MLP neurons of a small language model. Each row is named by its layer, matrix (gate and up: input weights) and neuron, and shows model dimensions 112-303. Each number is 500 + 25 x the weight over its row's rms, rounded and kept within 0 to 999. Numbers have three digits each. A neuron's up and down rows have the sign that makes its largest values positive.
After each neuron's rows, "fires in" lists the words (lower case) most often at its 100 highest values on Wikipedia text that the model never trained on.

L5.gate645:510508518513551521537481496522467529484535520508512511475467561484519497473462483518547504496423502543491430535488513478531507471470494539508482432479522481509502487517524505483429502515525500551499505537517502545495505484502489484532492495540483533495457476533516520504486498484519533494519474479506502528528524482505513475521500498474540525466485508549459479503469514527498456485516485507518534494526474504495487507477474491486491514532484488516539511537497502487504446467502449473484496510485473479501509485545495527522508529503501479468504527483484496522533478492522537471
L5.up645:481531532525484501532504515502509571457483504489511466522529537482516513488458471535472526504473554540511487509538487499536468542470468485478503493473480446501511529497459467469494512494509531510482499499478522490496492525547539498525503506538477563490472545544522468476483532455534474525466504512476516534523571461510558494508486510496498452493520464504510506497483514513516507511500465517534516535505488486471472516495456508481457529485456529536511518503527531522516520532524560447522512529452506507510529485513445510503487514502494513474478527493459506490536529454474476483
fires in: "end", "best", "top", "point", "last"

L12.gate93:463488529510531503488516486501523502466485476507517490539507500507520523500488509515539462537527454491528515471494485490484519493458524506523501508497513504542535526460464486532471480493508491477482487522524548427508507515474473518518481517453538495463518526502498484527492493523510490495494531520511509469473493520498475473552506474517499445515536498525507517492480509533470479508523469525477499527479500469506504523507479482506507534469490467507515512494485493485479491522550517512488497525495485504530458482489460514457457505485443489493487455552522493514493448436479494542
L12.up93:484499529467526505496503507520501506531536468492510486540523490463530493512491457495480447475486505505488484510490469451504481522485488497505462514499466549502509504486497501551536508538467499508468528480488569489461485511473485485459484505470506509474540493484512532519530498467521511499491495466489481500486476535475494492506498500489486493549524510462498485504508558478455498493466461480520498462461504491504515534492489474532462530494522534502527489461494549502492505470536472496528447468476522549553479520496513542507483487470546518493487505485520508519492506517489530533
fires in: "of", "in", "to", "with", "on"

L11.gate645:456503488528512510434468512490500494517487475496540506534550502468486572500523495515492451532504487533448503510499485499514499439533500508559540517497476507471494544472476466492460506506495537530501529509489469545560518514534484513459512491479486535491508509464484494491500495522529487501497483494550500496474511493535529468527489536521520485491533502514471481489535510473486490503510493535492461455505505456546505541484494514479484525471503484480522495502444549489459490516549502524484493518492496496526526505465501541498520521475471504486480484520574531534518510521553463517
L11.up645:485547472494517498483528515497460512500445453526458515531515500549474501500495472506476501476508485499525548501534490495522462468496511466501510487520495486473512514484538533545567486505528512509501494497525482466514464488500568489486504503523494512513495484536508478479542516477512524513471528472516529531446448497542486515531494467520498492490503510513520475492521480494482464483461490490503496506508487490505456529516475476487460521507522504545513522466511560480540454499508523531508515536510534535470505555489498518507549518491529444434462495492509515503536507490468513474
fires in: "in", "of"

L6.gate506:484486544478519532507494535494500507520467507523542521505492500509541455466495478562519484494471479494524493483489472478460499523545509546520503540510502479493527497474497525476442508479507481492502542507523479483498482501494518525471511494512538486494531501495491525503517508498523507493521507560508461476517479533455519489521467502486509507501553508473520529469476457497503493523519501499531486526490500497502511509510518540455533518523522441520540479467509481498498523502451514515472496507470503502503483498496484533514497554494476548446515500522496475524533479480542491464
L6.up506:535487545507463516521504523479486529516504481493492510502488495502548452490499493515537469505472499491521525487500478479449521489540531551508485498527475534489536516476515543515434517495479471442488490514503467500509485487505524537520501535520516479502466519519495486541486498500518470513530499505516466469495473509482541525484467523538496532423499493494522502540470493499495492529535501524506516491520516493466475542503500528486513500522503479517533460477498509515504527483541513522485522500488509524542476483510484512470511550493507477468521486479507467532518482464495493474
fires in: "would", "may", "will", "could", "must", "might"

L9.gate294:485550519529468499546503446491431515491499502503516522500496478489538507492500535464503475521556492500513455478456507516507534534473491504517541499504469480465510510491487524495490502463502464535461478481473521491530539466540494481455492515533465522461512491487482529478506495485561534462485498498451519501541482495501513485508499562511480489508498520451479512494496507524522446463501478504510486495515515529510493532478545499487493518475531485513521542511483474549526493494477448533510468537506468508510511455477469511542485477520484516496513478499483523527501474550478476495
L9.up294:530489484503500505513533481514503515528504513501485509504474561501531488516502451492466488512473470522490503494526506518565506528463501490474518511494536503500509476514499531531525516503500474500484512481469477486503497489468504520510533502518481502505502517470498539528442512509500473498510495527488523534462525453517518485530509531524506509500493485528459506468493494521477444536465476498512510498526502542484503476518520537494481534481488482505553498491465528562532524482472516492494495577475446546531486446534516491518495461528462511488507522546483470540467510493518511486
fires in: "first", "best", "top", "outstanding", "oldest"

L6.gate48:468536560479459512533468482501489490497500489512490492482512487480501552510503557539496480514501480523524497498503483523506473502531505482509488469486474455499494512435526498536433475536511494508517450505528493475508520494505516533514497549544456515503507460476523517563527454464515513502517495502519531502507521496507522474508508514441509520502486475527461540478475503503524483466564491502455463487447516486482509511459493484507487505459488472506470502508479481538480471549495522460464494534470497533516491501510499493493530533476500549477522557499509501499547481499501491485
L6.up48:499529549495458488531497513513463519512523486515466505502491480489520532501511524527534475508496482508501480481543487509547471489494540491528527459510444482481494505464532487483440508511494495493525453518507497523485533495477493535513490552526492542538504467488518518507526473486497493519481489487527515512528545466487522471516510493507541555475473498513516512483467520526527500487518467489499513503459551454471514514486469464503501488500509464491509518526486464539472505550519549489506480564483482523518526522490474482504522496493490533450538521484540488520532465512481486483
fires in: "took", "made", "take", "taking", "make", "taken"

L11.gate164:495539569503483488527539508528479528520529541537548475511504519479513490506478504547511526496477445532506514479492543520534509506488534494510487510469456489490513532497458521493510507487464523509487497523482525469484463531526470517517561481506497500469530511525552533501514481495512507486489490525437508468501487509509508509499492532488494479478548493543504486487500545515484479518516512521475529494528516517476465499541510549467493514487523491479535457486470523531504470483523558521510517505506526487568532525507472505499487473479436480525527495520509564506516478533519514482
L11.up164:496500515523499500505548525482487476482498525499513526487510502477538496492513484536500543454474443515487533446506499503521481508455494438512510502520458489469527495532480544490488495479486513555501519534477483476462502485545481518511542529516513529493496494519541523500429521473508472506509471527471495509533488552482515549537446525479515519489509478493543490476496529528486489503471503540517511517542454500494492462529533534484530479504521505487524473497498464511491480515488555461506488497508521466527522521517466507492501514528449501531522513507476517475514517525509499460
fires in: "was", "is", "were", "being", "are", "been"

L10.gate13:485522509521542494506508518506523545489500524486525520555467477523490415509497535489449495527509512523505507517485498482522542449517521501470434492467453509512507475511505487466531543478509515502473542501493506464486518487527471462541486523486475506512514472496506519507501496529514457500486496477478531508486449496458493502503473514471524516501511481529503475494472531464491480495507511486495449500510498491448468509520502513492507523514513477506507476516508490491542491466499528511491502503514478520508521509527486501501495537538481551474490490485493536513488453493553512459
L10.up13:528491494489521422440516466513500495465531460522461499502454484521479457524475527449497501525497489493452533534514531472509489471495518544488486514489505490523503460515515472464540497517483468522514494499511499489460482507491519503493475449454517513501504483517512503490505515506497500508477525531522533498523535481486500534448508465480480483510465501508489526454510453501544513526504491492470479515510495481549498493496480531507530506535510515532477481501515476546503520492501487436464541519522510519478465511462473485489509540506523509491488496478483480466507478495470483477
fires in: "most", "such", "both", "previously", "similar"

L12.gate83:483507507475508487503493502512532523567535503507506503479505533457484505518489512494481488523496507490508507485488499489472475537496498473505467496490464525506501491481518477478504506492467514442510494463504492468493496500461463482470529481527491502448463528503515461486514507513534492504430509471509521447525520514497481470482515542485517454537493497579493514519499479516508507489552531495467453466532513497525566526469494517485473501494491473524484495482478509504507506553497534469486517559523526491547500491477518481557427504508493528534518507460501513523492501459546437485
L12.up83:533459513486525499448487504531516488498489497476532493504474523519484469467454527466535501470557514549474477539518501467515502532512479547493505498511484540533500540504522488510495474508497491511510527559538522508507508467498473492513523497497484446452473498484446501511501503510539533505495526475567484461440495502484520452482484547544498495548494550471496522483485494512462525517501447515486474524514503492510501543516449540476497525467511493479530512483522489525486493519483489510514535504499455502536533481512515501502482499476503545484513498506511460461541503477446472503
fires in: "while", "for", "as", "up", "of", "on"

L11.gate219:551474515474492485535505448507498515495512475481440538487517496537525487507520564494447488518501508486507497511483477495457506525487514498515521478463473468543476518527502524486466539488465461476454474471514496490496503477543492504480487456489522496484527469509491514512499521479556458509532516512507503501509522514495506525492498487529504473465521501523475500515485491501531467501524481474471466524497511518499499506491472539466499543500458488511505494521521508504502515539500512479481489497519541541541498504564480474527520497531526491505517513486567507533487476460518473522
L11.up219:486523548507492476487502489467492525529522485508533495500463511569558485501484509484511455517518501543495514533458482494517504479519501503493527534500487459505475544542488531507490510507471493502481518430520476480476495478525449521494521494437508520531476548502505487506502524468502492511483525459543532486507487471503488514490468503515512492501549516506499512475498543515485471500544474495517423478478505540527510502463486501509460482474473495526543531500456522519491505493491506482488480488540486512491485506504507485521518484460525491483539484481519500515515551474522453516
fires in: "of", "in", "for", "on", "outstanding", "best"

L11.gate152:461492526497465558482546501485468479507501482494508468441532495480510487466510515461470461518424482529546552510466523478468488509491467504523503493479494467485557501488532488510496529491496497460488540490459473488492518514487504536547494509507516475495508479511477504530487521488536514530482493504514518492485493504511540508541466495533489549470511473490475505510513542524478469496557534563514493505471500517519501541494440492494497515521495474477521481462490514505473516470549511497494511492459524537486498459476457526502515537524487520528514472461521539561511485457502521477
L11.up152:474494535534509526486494522438467487531450504542442533512526492503516475503531528544492487533478465551537508515489497492520518509487517506509465511514502493467482488504461498492489510469527481496435517492519518433491478539487484492501498568527561483536491527494477481571503461509465519484490519523513489504530472527475506529514481531479467464470508510491470507486500520541457517530507485530475484499495508547499502498499471481490513503517508467505528485517502466507509490506483479499471541518534502499488449490508453552502499513504471501471537481500511488515530510435500470555
fires in: "would", "did", "does", "could"

L11.gate698:482552483498489499474528489538481473473489491480544498500482520455510455513484542479500499450507481511497492526462511523518514481534511511466520517501466497495473526489482454492464546504482514502515496488482501415477472481505500499501500474527550471482507525520485488467522489494529503500496501529472531498471501485502490508492488480494458517478512454482539512496461546491527487502500506474471515521494493509513459515520523512509516534543530504500502511505524488491487470499478520468466513461432505507510493492501498498541471542460481468515524500497495520470466498472520461520
L11.up698:512523548517479502496497474541464469487464490502509516486476455502474512509466491517561498519454497531541495511490531496479491497508483491476504496539510474557460487508484461531468440513499476555457467499476464493497491521499478505516520509494530499491483508529531503490505503487503519507517462513583457512478543520484490476478497472490479491510478520461472447490483496537476484529498532544518485520541495520473516438461509483545482503486507473474504501485531450493537536516490539533501499548453519491466528469482514479538498499450510481508500503479552512451478507473531504476
fires in: "been", "as", "was", "became", "also", "being"

L6.gate364:507502525502475493506505509499483462485489511517519500520497480501517481486497504508469496491477466502526503475501493494516456525488522496450494543512503497522473504580505423480459494512506497484504489509486463478499535514499519499506502458480510518473499491535492519539542502545499503510559541495491541441516527494513499483447517474502488453460501509470492474471494471490456482481489504514455460543528497508494496472524441468482484487498488489494512519500506511495537497493517527494523454467517480518470485514511498456498527501516519486446494499517463489508520503488511508510
L6.up364:501548487502506498470504483560526471473498516501502510504505509557531468524493523532465469542500472488514484517490517512507514501468542520510474471528483515466509502507521480492440495471481523469498450483476530489517530511504495513475507465539491497523522484483521516468548512506482458500512492509484522487511503503521529490465495442522484504503518513476479484518498478503458466509514517524478475522516520539500508477510497463508485473478451484504550510493509544511526501509504464508488467479550538500474488506481490511523512533506495504446518542425474521549502535486480485500
fires in: "la", "launched", "el", "launch", "elizabeth"

L10.gate59:513495505553492542504526526479465531489530505481542468516475504485526483461558551512491491489496499519490469477516478505500466519509500494448498537475469468473548490517444505523513516479524504473453511551517479475516512494514500534519515481498482517494495499553505495523468477559497528485490511520475453497479430488486479557497535466480505493504475496529490488491487531506514477494493515479493504454487519509499494546497534512466512513559506512492461481489504477512479471478466508540492507479522493494518493539526515515486526456509506525531520476494494538509489485561542483574
L10.up59:500498541516479510490512481521506538508509503517474515471511516489490459546510512478523473483487469493534514512486500498514518481489537482521533510509480501491496477483497487509477514429512462494562513483469481511505478519436495520528460522492508537522467469485534487554496477447471505507479477497505472483495483501488523507499517548541453551493541529516499479506549532490550520461485546519500544514551479497510477529488503483492470448497476535476507463534512480547488492504461483491483521511540500503517491536513494468523488482488505523532499480489494475496516488491488494485
fires in: "such", "castle", "each", "both", "static"

L6.gate622:500511490476498465534466516488483492490447478465532504459510512504482483499490489463542495501468467530499509485509523510489502486507473464534502520460547478510484527469507485461502484515453480559508479502472488536507481497528493522477483451517523525512489481494516540488529495532513525493530459522469475458516479502462516513494516481492492500518506465522504520493484533495522475511536509540529446514496497525509489486567471486514523481481493478515529509566501534521493506492527494476509445460476511520479544493482465520521509456530481511486468497508519489488512469476540456508
L6.up622:507485495479549462476497500526469509529504483540502497457446507487496446487462478513550498464467437499527499461498519507479509504508490467494516469512508529534458516486487554448507522511505506514512525527488493555517489475522496505451502497468538474549483494506490522491514498537490485500485471545484448493495497501477529510530507493473493530464518447521507509515465529486520530478548495555521495521476505529473515499546504484538473501465507514517529511559478535519529497491502496509488500498470512495505492500529480519514497479495472457451491524461487467520463445473464500489
fires in: "president", "minister", "chief", "affairs", "general", "lake"

L11.gate409:508506519444515446544484481462510500506540529532478508483548520470528511526486535526464485528498522512504472494479502541510488500487507498470472511515497499492518518492504500481504500477470475499512504447482475537506558512454495560541491551515498491495553484500461485510510473479533518502515517505491517486559511491522537495516507477488513518494504499478467492487489521503518502476498523497498541507519480509545527496488481498476419491530477492470488536514555457533458484476557513529504476482496497494500508512491510491516479486542500516480510482514498512519440513505450559479
L11.up409:500508520501531520502472487514490535489476481531511573480475518490498554532478546522497474502477484500529466499492505481501512491484480484511536552531506486531511502499497499491482457531479522467489500514524518473555492532573489519486493459476527481517478476464477461456487491557471542502488496538530511498499524512508514491493468523468491476492533522482491517500517426519578503472515521536479503519470489522515496464474473454472469523501519476475485498498484485462485533503512539549491517541451501465514474552484506520517528513534489468491513486519540496483490498502498534492
fires in: "it", "that", "this", "as", "district", "a"

L12.gate129:517485514520532489482514493496453524470496467480511434505492494512506485501479483505523500545476498535540540515478488495517513510500489526526517508497548476500480538487510522530503512551472544555446485531518490515512489500507487500489519464511530507520478518516509536475466509518473496489512508486543536503487458450517505470480507496442486472532537487501486488522432490486509450486497516487520493494479494481537502482521480525494517453521506506517526518476486499517533501516526535496470465527516526498504519546545502447476495523515542497564517487499471525534484479537522541504
L12.up129:541494505522507503479526521511480520514479549525493508495489513532503498520541475490516503499494489507514493515517488533517477487573500505497467488539515496498529543490476526541493511439534515504506529517518467466516503485509463478513517472452527465534438502489544492558512511499530473488514517454497552475500474530514493512531482584471452499474481511478515496472490471545515518499483526508488513467437503479524492505556456493468490476480512533515493462508518501553519563511437480477461518494486485535513486490484530521492494494502523458475517527458534490477503467487528471509
fires in: "the"

L10.gate556:497484527471556510556508471519487488519479510522483493475483498450505484508456488472511499463490509507515500494494514477480505490527477495449514483507467506497486483507437512470515486520475524500481525485476470474521525540468485492480484538502467472502473502512499426508537509497535487516472478574524499516507508509490524487474483501449538501482497479507500493512502468513485498501482562495493464501526494499537516485499498487509459541519525511493486536521489444493517462506556481494508500507494528485540547496555527510551485478507477469511478475497520506513446489472497494429
L10.up556:503475507466473489556502495523481506518490547497509484460518506497531517481499498515499536511500478571506498501474528501437463507507521467489503535479469493493458497486548531458486479549475456512521451523461514480480543525487477535486509528496508488510481460483500479498477476475535497486504505514466489529547489482506501481503502546446493460516527459527451447480531452520503495513518536511491503552502506526553546500512526487538534517481521488448484535481511484523514495490501513519492511484495528492475540490511463521522520474524478510503536491498517509471501464496519511528
fires in: "became", "as", "appointed", "named", "designated", "becomes"

L11.gate278:502485497504531532520469500527486491499525508506485508480465496516463500496509538471521490527509576501490469486495535522450487501553540458548533534444519479510512518533531510463459538461477489486481503510484453508527531533503485484480523474461474501516471522484469451507522526492515498500507514512517496554493505452475471517488516511478482487502493496486477485546515506495504482496510513509477531511485512470502517511539505482533541499511494475464490522506518486486529509512464454463524520513468547523476530445508496491521499517500506465505501469457472494510467508476552510548
L11.up278:485491505503512555489471501535503569500540476517504500503504494502563506521499527541468539535469506524508473526526489471480505487518502486525513524557547523501495546513511515527483480520526499493472527508514470508473480526501439498494499512525485499523469459492496515517467471515498540494495530510535446460532504511506515453538443568511475457514495479505513459457527485520455533485504516551463490475481526480502461488478478500498466503483493477503497504523494454541514478553523500508502512490519517474481473494466475519502494472482490501502556493478530510479511511496482497487
fires in: "as", "appointed", "became", "to"

L10.gate745:444491560519522495468519477497469492470505460498544486481522471480503521483499533485518520498510526555529442485537459483508547498484558508503535497490516497489501518465491496470490500555462476491506521494478457463490547499510489528475543503496556526474528516517492488529517477541498454489477510543504526489482505481529486496472519513484509494493522520507483502535502521493508491551498551515494537496531503479496475500512506508459465512479512516497517523458497476500501467472507514537502512470462524514514532482478456499526513512547539477506505468480544549506496480504507523537
L10.up745:505494532517495492500497535485459482512511503497501488486547471537549488477517471536510522506477476514507480483560461489548493514471464521494506522487492495477470449459501527500506510501488494472499517467487469492462489543506547519526524520488519512518511478459506545528480504505508476509507491490485533492531526488531530539499488499470503534487497433491492530516529478519514506488493483495495485484562502558579501482490495478551484468505481534490509474518481526540480540507524526531519474432472551450506481511494510488476500510476475496503526508523493489479508455505466510484
fires in: "the", "s", "and"

L11.gate1:491493509537501517510494528506522481496523534526521489502514509514493459499492522486498467534509503505510522501505507458491480460506544464544539499486484502511495503537503514512502541466505524505522461493470487488515544466553464490474508519469487510510521513517511481532530489501491520475501500568504512514530499492495469505507517507535497506497498496513496536496461487468479445502502519493492461467494539514507495509526484542497512458522493476518482495520506505475521498532486519481552536533527475474482533473513420466500471471499492486538513506453481549503451534465529484468
L11.up1:509505512530484499470495498530511507485503530526478456464477512561481471525501497522481506500473486476508500468501493542502521487423529543474497503480507507512483490505467533486503477498465510517493487501479461476493466502484505502446484500485502521499495579469555446438509499524503530505503511479511531495476478498487470528512561488563538462473449497475545490457465452505481495447504538461486465531484469499466498508516503502487492427551532481516479508541488484508544526535494508466484480521504484531529489493513530515538469477473513421504493488478463527532498481496498496525
fires in: "more", "most", "very", "well", "extremely"

L12.gate56:507451532503516535476528485501467534500529494502476511506505507455532503453522517524456510538462509470491491499505466502529495519521457504504509477498479476484453536513481480494503504473538536510429475506516539482479502509480507492474482498474495517503507503509525523482495472545553502494498491516482570468456508465523499485522463481486517484479525512524553515507505474547478461460486498498524516485502438517521505528491513505464510491513520500507504561470475508522479473508544485471489473546498503520506491489522484513489489506455517510547452492511496520583542507533507513500
L12.up56:511452519530533519501507534503497474515479485501469528488471459481499492433555535491472483494518493533508519474513465471501486495557496505502501507505491466534478517494522467486477546484526514552491492515506517500483527456508508510477530488463467502466506497506507490530519481515496463496457496509507529498526487486536523463499488496469481504501514476511480472512498530523528477430498470496535552463469500541488539491552480495489505541514492553487467532491482478462548498506480531495497485472472536524503524454476515474473506535537517488443443507494530516517480476559501520542
fires in: "of", "in", "the", "s", "his", "her"

L12.gate505:509486521537502516516527482497481513497497507503489506497501508510501477520495539462477471541492424519518500467495457512484519481516495519478476489543491507480519495502511452485492516522496485500476524527495493488531537514502483479468534503492539501533502546519493495505447477473507487480456462505484527480477525521506507471534515485437479483502474500526510480482472502474498461524504519510455520462505509498525486476488511503499502499517521465502556494486509524500463454501500485556482453527486531504477491491474479478436524439517491517501477520488519482538485466494512504485
L12.up505:480499490526505527531553565507497543502538496531523521558458465504509465548510508488488490495506498479466494513466486479506463566476526492469500436506484502485565540483489479510534480464514532533485490476481456533505500449492494472497521482461507492513489511512509458490509498498470484510455503494537472481509506493538533465512553522484465520505509527482491502481491494510479470490509493484491527498525504496502512499515474503470465467518510524481442538508454467475468520531559468496473476459514497499552519486484487508520480466519518481552487483485499499490538485495465492484
fires in: "the"

L13.gate387:533532519511509501517493518498467448515464521494500522513523532480496508502484493543501509520434466509563520499406489490487529504518531464520483514510471530465506518488499515517545529489485493510457460453500525524477520483522495524521501507480535441464509520506505495476498523505519542511491491517541500504506464474524519493503482508474535510492522500525455492481504504473534501503510483515487484508500483474481518494476541509501482547517511486490540482485460472474490482544495488508515538516496550547489507483508466526519508495516488533504556548514475541481530487472561471515
L13.up387:498489485470476478495488541459475512494457487472525473462538483511506527519465471481510454475474450537522509482522505483494511483512525495515511477522516486484500493514533523545485485540536547467489499490542541483509488491459501499509513484453517536471520483456513499531485478493487507496498491472505544508497472478490510486509485544437494490531526502516499459531507497505462479530513515510515526525550540485476505446509495505499478539550471510502473513502492513522530491534508516458515491487574522516466506506480463516454541492469542457521519566509536470516508480489466498484
fires in: "to", "not", "could"

L10.gate777:479535510488482531506517495480474508478537520507470549486484506447532484494488466518483504496538527526548514480480473484476479528494526491501490535515502496519511499479513485470496524534456504516476525529468520493494523506515463518512465491496465535474518497487452497504563478506492516504468493468508524515536513436494502495483498533487519480491522474491522508483523487534478486534514493493489517550504477467489469473520470489501493480508496543520512451521543466500512447508485545524475500513506556561498510473514487527530482542497501497482541480493509500471518535484493532522
L10.up777:523509462528464501494491516468524501504484542510471520500527515500500508533510451514505521493515485515553515459462479497478510529481500490546524525502456521526563481512454507529478517493511506537486452496494465476465526439509525520487536526489539504490532513502481527503488469503487466507524505521491469448500542483532522486494524454496493482511526468471522471496495494537479477474498513450497514491552484495506545505530502502507462504495473459445538516510505502505515499487475505534502478524497517521510534533513518548471457511484541495528511518496494510523502552492464556477
fires in: "and", "it", "had", "that", "has"

L12.gate497:492477502496471502484483415508460500494529537512493499487490506510551484499480541527474505517521508526527503496504481485506542457506490511542531494538532521536495504506528449449476511468491512530520496494465473481550466537527505482459495492503495534476469522494550502538499544490493502513467487498520467447511521463514514495518492509456506487477444457514500479493479503478459490512513529511517488485497523528500512504505461497471516498520493509493518507508511485542484503493537525493486512504501534485512507499469518480525415492546528489506497524476477526520505487466538480499
L12.up497:450484500504473518562495476476491506512492525531536510478482490485532529505519502533509456513501499519487455516540511499501527528507436497543479489481502494483469532510511507483472543472579520508497474485497516539467503478495518525521472532501537511548537469483523505506479540475524534520511533537538484473473499468489551487475496541501519457526517522522519502499519456493511507483494531522501531485486494523498489534437468506541461512465504512442473513524497480470519515518496465493520533487455519512506504508562467532484495512465517504515494493515470512487514539510474519536
fires in: "as", "appointed", "of", "supporting"

L11.gate22:496491521495509493525491531524504515502485489556515458476535487480509516526486540507515500502530521530510511532518533509536520514523493437534538473465541528489494485469512514505521536496495484518472511503475520522545510494490476491473512516490506545491505447543522515506498457521519537501514462523506517516493477530522480499478493512526484512508487494550503461532501491528513491522459495505529497490578520506511452504518501504535525503512531524476490426537507548499512498514496489492528477497517528530514520525504497539479530481509503475554472507467490503506486467483505512524
L11.up22:545532499500529537471500517480475474506536543480487514484494488492515475499449510493507506508487488510537508490488507507500491463495463520502482511548516499426496463482527452512472493456522470544493527528478526520505463537530525486479467494493519508486485504480466504520544537518499488493475540504467480521526511442458492513514478500462506494498546462465477474478507464497487500458522484551494502518508525535504537482507505444522508480451512520532485486515476504500505463474504523507452477544530534468473499487510478490490484510511513482469491502524478491522410498488472505494
fires in: "king", "minister", "prince", "general", "queen", "chief"

L11.gate170:461539512495509512533489524494461508498475501497522492482528505487539508497477504520515455513472504489528539511442479462487526480527558504574531534503461487468568490479490506500493507510470500521488492522518480482483519477479496541484490496520515497503495486496490466501499450482477526500513460555524476519503512495464494508522469484536504522461549444492445508468477497510493435516517490543456489527499486471465504504537513517535533504521506473451545524505489497477451501514517547501513521505514554505488530475514456507533537499478493510508511466492519518518534440479502503513
L11.up170:481485503525459512518506530486480502495486520463507486491493517523529501475491470482486464556445478496538505518476476489504513498515524485506494493513462495489523509522485485505488516504503531529480496516506474470501507482508510525481512510482494513520533516490479469528515471513524498504514484547533491513449495520490532488504484506525474502538550481489488509471451484485496475495495498541521504498468501467485521534507519491503483518598513493524541490490484489472495523524467503470532519525498520516478514486561467475477510515497518514493501489512458520521546492506475533489
fires in: "to", "can", "would", "not", "will", "could"

L13.gate737:486441466494530503505478499508492485466492486472479492506493473508501525500478460464538474529454489486525486534529483546513461490499470500511532556481467505504526502473545518494463497482522527503502504436458515475463511475531478538517540508459507485481543514520481513513535446540520476492472517497510487505510500514519464523518455518510457483516456501516454513526488468496495493519496520506497515482475475466498492535535501529495501514484505559527489495581512510476465491508511492507512549474537480508530539506474487470501500488537486487482512502469527542462495442494513513520
L13.up737:513531505555462531459495552500487486506499495504514518470486513484487520529494495517450492501494458531489501484534469518485478499510535527523492486534511443493494522492492475491494486522511494499526537493514463474522513485521516518512513503428528506512476452490457497490485482503476467497503503475480540503501492509453471528482524486477481503498503522502499494540486498478481484495510495482479513536519492512510520475476517476487502509495515528485540482494491465448482494532529512506503550472507471456487507507501474472488503500491485465509488480497537445494458480503492501483
fires in: "the", "a", "part"

L11.gate601:468474519519522462470520468510471510507473506504516541547473482490473525507481504458525433536498491477480536481503472473494455479510503571539530521551483509499526470518490518493481513504500537541487499498502518511450554499541491508497529507461484558501484520553516534528562541464519465516503498468512533468504467542526477471497500456461518473492484477491476501494490503504479487484496467523484482504503503487506516517474504506522508553476505478545515558536478489478484433506501493534566545500549533523477525510478493489503503516481514499465530494513525518548507443516493497524
L11.up601:506464485467502464512457469467487472498464504514525486507547495511525495491503569546495486470526536527508521528458507508524488488487457469457519524501485481500477530491489556528495520508480520500493483461498522492455532503515520485470508542486539503472545502470516527507493527517496517508468518464555515511512480533507477507522473533481476506467546495534510516498458504503493473483527497508502511474484504491530500497459468501502495520500511489492492511502476481521485494509467490548520546522485489504476511489520464456470533503493463541497534495496515539517487468489519483457
fires in: "in"

L10.gate451:514454485497453493479469510522452487499477514477467480526533484492496533524515509522471467478560483447481449480508480495518503483522498462536534559498480520466494500501519547491517469525497478503516489469531473478510488490513480525528479514507486531493501458514518477502511497502480535499521498534485479515519489495517480508501499478472475485488494489514497500554563486507578492507529542486517470450510467523538507519479494449495458478484543535505490509467513474506458484489486529471501496509514548497488527475530465510528515512469480461450546493501522510497517482494548537546
L10.up451:489469488489484544489470516439531507489527478532476478551510496492538494509504506492533474555535503485519527487509499502541506547528491463548501513543515474513524502495522495523512431545499485456467479525475496484524502528499526524533527535507513517525552503552524490494498513540507504521462496472508519470505480456536499460510492473459516466465529542487534504542511510511516479523530465551485515510503479484503515491514504484493489492476483547497533482466508496511548507508540520502478503496514523548512510466558487530501448521503511502505477505506478529493542539490504532481
fires in: "had", "have", "having", "has", "tells"

L12.gate416:534472520495484475477480462536465492485511524510535485547504569486518510477505503503484460500499469521501518504499526484516545549469466486502498527501464490450503526544477486502497485478523489502476561483533520545504509524494474544486502486493533448496498492493528521523479499506526472473552521515485501514492481503564522469524543492479519466521535493488479508473493500506494474508503480484486522489482512482508552487482453500485484514534515523488510529465519514491502489530549560544501488470484468517507496530485519520436529507530503503507502501466475569489497522494506535515
L12.up416:470523465485495509498495491479506497465477509541505485509509507498479500510511502529517482501509515476533479501533461473571496497541496464518538512436489476511499507508482474537522502486460565505472514468503491492509511491510543489497532540498476494472527503529526516494495524495488520484515563471514531470503460490532497485499526481548510496492476531519546450455507531492497495556502463515505540491507527505481510498510496519547499526492489539472521534480533444480509511502490510495533457528501483535450462494490535536514461516519496523524497475507478541491543490521539501545
fires in: "in", "of", "inspired"